From a checkpoint of a small transformer trained on Wikipedia.
Architecture: RMSNorm before each block, rotary positions, no biases in attention or MLP, tied embeddings.
MLP neurons of a small language model. Each row is named by its layer, matrix (gate and up: input weights) and neuron, and shows model dimensions 16-79. Each number is 200 + 20 x the weight over its row's rms, rounded and kept within 0 to 999. A neuron's up and down rows have the sign that makes its largest values positive.
After each neuron's rows, "fires on" lists the tokens most often at its 100 highest values on Wikipedia text that the model never trained on.

L3.gate143,218,182,207,220,183,224,196,204,198,194,203,235,184,195,249,205,217,198,172,208,199,180,210,220,182,188,180,220,209,225,197,165,191,183,204,190,200,197,205,182,207,190,174,192,167,162,193,212,166,231,206,208,217,200,221,174,188,235,169,174,194,213,200,182
L3.up143,217,193,204,216,175,227,186,187,199,224,174,214,210,223,188,230,209,234,189,240,209,207,205,227,234,213,174,244,206,195,189,189,196,177,192,208,201,192,202,161,229,209,207,196,230,223,225,218,168,213,217,226,195,178,196,219,215,212,209,187,209,246,183,159
fires on: "s", "ry", "y", "ed", "al"

L8.gate760,185,192,169,197,210,175,215,158,222,201,202,193,216,192,215,190,219,182,199,206,170,235,185,179,207,194,195,181,168,158,190,161,201,195,231,207,152,217,184,194,206,240,192,224,186,193,233,219,221,238,205,224,193,183,162,197,196,211,171,179,227,201,193,226
L8.up760,228,192,198,204,210,221,204,161,203,192,177,181,221,234,195,179,241,200,214,209,176,190,194,210,192,206,213,176,204,194,182,188,183,200,227,200,145,214,189,176,184,199,201,183,164,206,224,175,196,236,211,234,186,192,184,199,211,163,200,244,188,220,208,215
fires on: ",", " the", "2", "|", "0"

L6.gate352,211,171,202,160,177,183,211,199,197,187,164,208,196,195,214,182,219,220,172,163,227,201,208,202,185,199,211,232,208,176,207,194,180,206,209,205,179,215,237,154,209,180,209,180,229,215,217,221,188,241,230,186,209,192,210,200,196,199,230,215,166,208,195,220
L6.up352,181,216,200,204,179,209,226,194,203,214,205,203,210,237,203,232,219,212,183,229,217,169,225,192,172,207,173,158,183,160,205,245,193,213,201,204,224,189,199,203,209,196,223,211,201,218,183,228,173,219,198,164,201,170,188,245,194,233,205,193,168,173,221,170
fires on: " |", "==", "\n", " also"

L8.gate86,166,204,231,198,184,178,185,230,196,200,221,212,161,191,179,236,190,212,211,162,198,188,234,189,224,206,191,202,195,172,280,211,170,184,219,225,211,170,200,207,201,210,180,194,187,176,204,216,156,185,190,198,244,211,152,188,195,255,163,211,226,176,218,223
L8.up86,179,190,220,171,240,172,223,192,189,196,182,216,178,184,238,202,213,188,215,228,215,197,172,185,180,166,208,213,217,201,251,181,190,172,210,199,215,239,236,191,221,187,173,200,199,187,189,222,213,220,193,162,193,192,196,198,190,186,187,171,230,162,165,244
fires on: " and", " &", "-", ",", " Bus"

L3.gate545,191,222,201,240,236,212,181,191,188,205,179,201,182,202,202,175,200,198,206,193,219,192,231,216,167,217,204,234,179,180,210,212,194,169,227,225,194,193,222,212,206,177,192,203,143,211,180,179,214,225,215,174,209,230,213,194,200,157,164,215,246,189,191,200
L3.up545,219,188,217,187,220,214,182,231,210,195,197,207,212,194,194,204,215,192,217,195,187,231,228,198,221,181,169,191,205,174,216,208,184,237,213,198,171,212,223,217,190,175,229,205,198,213,169,242,196,193,173,204,191,214,214,203,172,202,183,201,229,217,191,221
fires on: "s", "t", " Po"

L3.gate409,148,174,193,190,184,184,169,204,214,227,203,180,212,184,222,229,219,188,199,213,196,164,223,211,202,207,215,184,163,176,193,198,216,233,232,207,164,214,245,175,220,222,224,201,196,185,211,221,167,196,196,198,192,218,203,227,203,223,210,213,229,196,176,212
L3.up409,160,214,217,208,182,211,200,187,220,204,194,190,216,187,212,186,207,202,176,198,211,154,218,202,189,195,236,222,219,211,189,222,195,210,263,201,190,212,183,198,195,215,236,215,232,219,167,207,177,205,222,179,209,174,211,197,208,200,162,190,180,216,191,205
fires on: " to", "t", " will", " and", "y"

L3.gate117,199,205,207,201,223,223,219,224,223,202,190,207,215,219,217,198,216,223,175,218,165,233,231,186,190,180,203,198,194,204,176,167,235,168,239,197,189,194,234,209,207,231,168,184,166,224,196,196,212,192,232,211,185,196,192,191,154,198,184,232,179,226,158,143
L3.up117,196,178,187,187,212,231,242,175,212,174,204,221,242,206,239,221,191,199,240,194,208,138,181,224,198,195,163,198,210,213,201,228,219,193,199,204,168,202,182,231,198,195,218,231,211,233,207,183,164,237,193,225,229,194,223,203,201,208,173,198,222,205,230,218
fires on: " of", "ator", "ing", "s", "or", "ant"

L6.gate431,233,197,230,213,201,211,220,227,208,218,173,219,173,209,227,227,195,203,236,219,212,203,218,181,191,181,228,189,200,182,223,237,206,206,194,199,217,202,206,182,189,187,218,214,243,183,169,179,204,195,232,196,208,193,206,184,183,211,152,205,237,213,188,190
L6.up431,198,189,205,197,216,213,237,198,207,214,182,176,217,179,176,211,176,220,187,191,229,199,194,172,200,196,179,217,191,197,230,223,192,174,196,188,237,173,156,202,229,173,226,220,175,220,210,183,183,229,151,183,191,209,185,196,240,194,190,165,186,183,191,222
fires on: "\n", "al", "ru", "fin", "ol", " Fin"

L6.gate361,162,185,178,167,222,206,208,217,168,176,217,246,174,181,242,191,213,199,168,193,182,202,223,219,203,231,183,201,188,164,238,189,235,187,210,207,206,215,252,178,208,193,188,180,195,223,199,212,200,187,225,204,213,182,202,211,175,200,213,196,189,187,207,206
L6.up361,215,217,194,209,216,201,203,244,179,193,178,210,232,186,193,208,168,183,222,202,212,167,196,225,198,224,193,206,208,210,167,202,222,217,185,201,180,215,229,196,190,197,214,226,181,198,192,215,210,172,230,182,180,203,227,233,156,196,200,211,207,161,214,202
fires on: "ly", "s", " once", " is"

L7.gate55,233,186,229,209,196,178,185,183,208,172,175,212,174,210,202,210,234,197,172,199,218,224,206,197,205,210,224,243,222,201,204,163,229,180,231,214,219,203,254,182,165,221,200,188,183,218,181,186,215,232,230,196,200,171,219,172,191,205,224,213,235,172,193,187
L7.up55,197,202,197,180,208,175,239,209,174,216,247,200,196,201,197,196,193,228,226,216,229,169,182,189,207,224,183,176,208,196,179,183,186,211,186,219,169,209,198,208,210,151,155,225,223,192,172,196,193,174,193,208,166,210,205,209,197,187,171,172,180,206,222,187
fires on: " ", " |", "s", " of", "\n"

L3.gate407,230,194,191,189,169,227,223,229,219,200,219,217,196,178,185,201,221,179,195,206,199,218,178,238,174,193,194,208,207,194,210,203,161,182,178,197,206,182,196,192,197,223,216,174,173,194,179,234,170,164,226,168,206,207,207,220,163,220,183,207,188,191,241,210
L3.up407,226,165,178,180,206,238,188,202,204,232,189,206,183,190,215,220,169,212,193,195,236,218,221,204,178,175,221,228,229,199,231,177,229,226,175,188,167,194,190,217,207,216,197,208,172,198,178,196,199,192,226,173,205,224,201,195,202,211,195,207,180,184,180,199
fires on: " politician", "s", " director", "er", "e", " composer"

L7.gate265,182,182,226,208,234,176,190,199,199,207,216,180,186,155,191,200,199,209,200,168,211,189,221,200,206,238,185,229,176,183,228,168,201,190,248,196,204,228,221,190,206,185,221,205,213,158,211,205,162,173,205,192,217,164,208,204,168,189,221,160,227,218,226,192
L7.up265,211,234,206,212,206,199,181,221,234,176,207,206,195,174,203,199,217,199,176,185,191,205,200,186,203,218,164,197,194,228,183,205,237,186,181,166,189,208,194,217,215,222,186,207,188,189,181,237,182,211,179,194,237,201,211,230,219,201,224,177,193,222,179,208
fires on: "t", "-", "b", "ob", "d"

L3.gate509,215,162,221,226,169,208,208,233,163,189,207,218,205,169,211,179,165,193,193,181,213,193,229,250,171,205,199,206,214,197,200,183,207,154,189,220,223,196,194,190,188,216,179,172,167,182,198,220,190,207,175,179,228,193,195,204,169,192,183,193,204,161,181,225
L3.up509,198,188,233,195,195,208,230,216,171,224,202,232,196,168,202,191,198,216,189,181,172,196,197,228,183,233,197,219,214,169,212,186,216,210,202,176,157,232,214,182,180,178,217,189,210,221,177,221,195,198,207,207,198,209,211,201,177,183,197,211,244,204,156,199
fires on: "s", "ers"

L8.gate78,223,190,189,176,160,179,192,229,233,210,183,223,152,204,223,219,214,193,217,204,232,213,205,206,242,195,170,227,179,177,228,207,177,179,214,198,173,204,232,196,199,228,235,187,200,182,188,231,168,227,211,218,223,170,196,213,212,213,204,193,185,166,205,236
L8.up78,159,175,226,201,219,217,218,230,176,175,214,223,182,178,230,227,192,207,214,215,189,201,176,189,194,210,184,218,224,178,229,210,235,182,221,228,216,196,228,215,182,218,216,181,217,190,194,201,202,187,211,213,215,172,219,185,173,203,187,177,188,198,203,189
fires on: " and", " &", " or"

L6.gate300,153,209,206,225,203,190,224,202,198,204,195,192,186,187,220,208,204,202,193,163,203,166,200,198,227,196,156,218,199,213,204,216,200,189,223,217,164,197,161,207,186,201,169,191,182,228,186,199,184,229,195,215,194,177,196,232,227,193,182,173,222,195,193,236
L6.up300,212,189,186,209,205,171,202,244,202,198,227,154,208,161,224,214,194,194,188,199,212,185,209,196,202,205,161,200,189,173,214,156,192,191,187,213,171,191,208,214,187,184,174,205,202,219,193,188,232,222,167,226,231,171,220,221,186,208,190,200,223,194,202,219
fires on: " up", " in", "0", "1"

L7.gate292,219,208,201,182,174,181,199,204,240,214,175,182,217,196,173,239,225,196,164,178,168,204,240,217,184,194,178,198,207,202,182,197,207,227,232,211,185,199,223,225,189,180,155,167,193,188,217,227,225,231,225,190,178,165,194,223,227,178,216,226,204,211,216,224
L7.up292,219,206,206,214,191,188,204,195,204,187,205,194,189,155,152,181,248,199,207,251,209,182,192,207,195,183,170,197,178,195,196,218,224,185,229,235,195,189,225,213,197,218,208,221,217,233,195,217,204,185,179,214,200,177,228,179,211,158,195,214,183,234,201,198
fires on: " there", " where", " There", " which", " of", "There"

L3.gate490,200,200,144,187,204,215,186,211,207,227,194,167,211,218,208,205,222,186,190,186,192,199,215,210,219,213,177,207,186,201,170,192,219,217,199,188,190,211,216,168,192,234,218,216,214,253,210,207,229,211,167,220,239,188,191,209,201,218,192,167,215,191,215,222
L3.up490,186,177,187,185,193,204,217,185,166,168,150,191,213,222,182,168,202,222,175,187,212,191,228,175,197,181,170,172,219,223,207,232,220,185,173,206,224,208,156,191,211,163,188,183,168,196,210,185,196,226,213,195,206,220,184,175,236,188,188,227,210,206,201,224
fires on: " |", " for", " to", " the", " Hu", "|"

L8.gate365,185,210,215,188,171,229,183,188,171,199,186,215,198,193,199,201,241,222,193,177,171,198,166,191,194,201,188,162,180,242,219,206,193,224,193,185,218,175,197,188,222,219,186,253,168,199,211,207,217,196,218,183,159,171,183,204,205,221,218,206,200,204,183,219
L8.up365,199,186,229,207,185,215,223,204,172,175,200,208,208,214,176,216,220,232,171,208,207,190,167,207,201,177,223,189,171,239,229,229,198,205,178,179,218,188,189,175,220,198,223,222,202,208,191,203,206,193,236,203,204,158,198,252,194,226,205,184,209,234,186,220
fires on: "\n"

L6.gate2,196,203,209,171,201,220,199,170,195,173,183,220,215,190,167,189,227,214,198,187,205,201,177,196,207,206,207,180,203,173,177,192,160,215,231,206,207,215,217,199,188,206,219,204,196,189,190,194,202,244,213,212,195,173,202,196,215,204,194,152,237,193,183,191
L6.up2,200,160,192,194,188,225,210,204,200,170,184,178,210,219,158,207,182,211,185,209,218,182,213,191,168,219,183,232,201,217,188,202,187,195,168,174,198,187,213,172,205,200,244,201,236,208,196,190,213,188,215,222,208,213,211,226,208,213,188,223,196,199,179,165
fires on: "\n"

L3.gate182,237,185,213,188,209,199,221,213,204,238,175,191,169,164,217,163,187,167,209,221,211,227,183,177,207,231,229,227,178,200,196,196,190,219,229,185,212,160,205,185,174,207,196,209,213,206,189,170,220,203,235,219,206,161,176,209,198,222,214,197,223,204,195,165
L3.up182,186,173,245,192,214,188,255,198,229,194,167,230,202,155,173,230,206,215,198,199,195,203,176,180,185,227,182,183,230,220,177,179,225,214,239,215,184,200,221,174,181,193,222,225,218,222,211,209,194,202,157,209,205,205,183,186,201,205,234,208,192,213,176,196
fires on: "\n", " all"

L8.gate92,220,197,234,227,210,194,187,209,219,229,186,173,151,189,168,205,223,166,182,195,190,208,206,187,206,199,216,166,180,153,188,172,208,214,212,189,179,182,222,227,220,195,221,222,200,199,233,223,237,181,219,215,203,197,205,223,212,216,183,168,209,225,206,193
L8.up92,175,184,190,195,187,193,224,193,195,227,207,189,182,197,204,213,209,197,182,201,185,236,184,190,175,210,179,191,211,182,180,198,232,198,230,174,230,175,189,197,221,232,188,241,194,225,198,208,199,179,206,207,193,194,198,169,194,174,227,212,208,203,232,209
fires on: "\n", "f", " de", " to"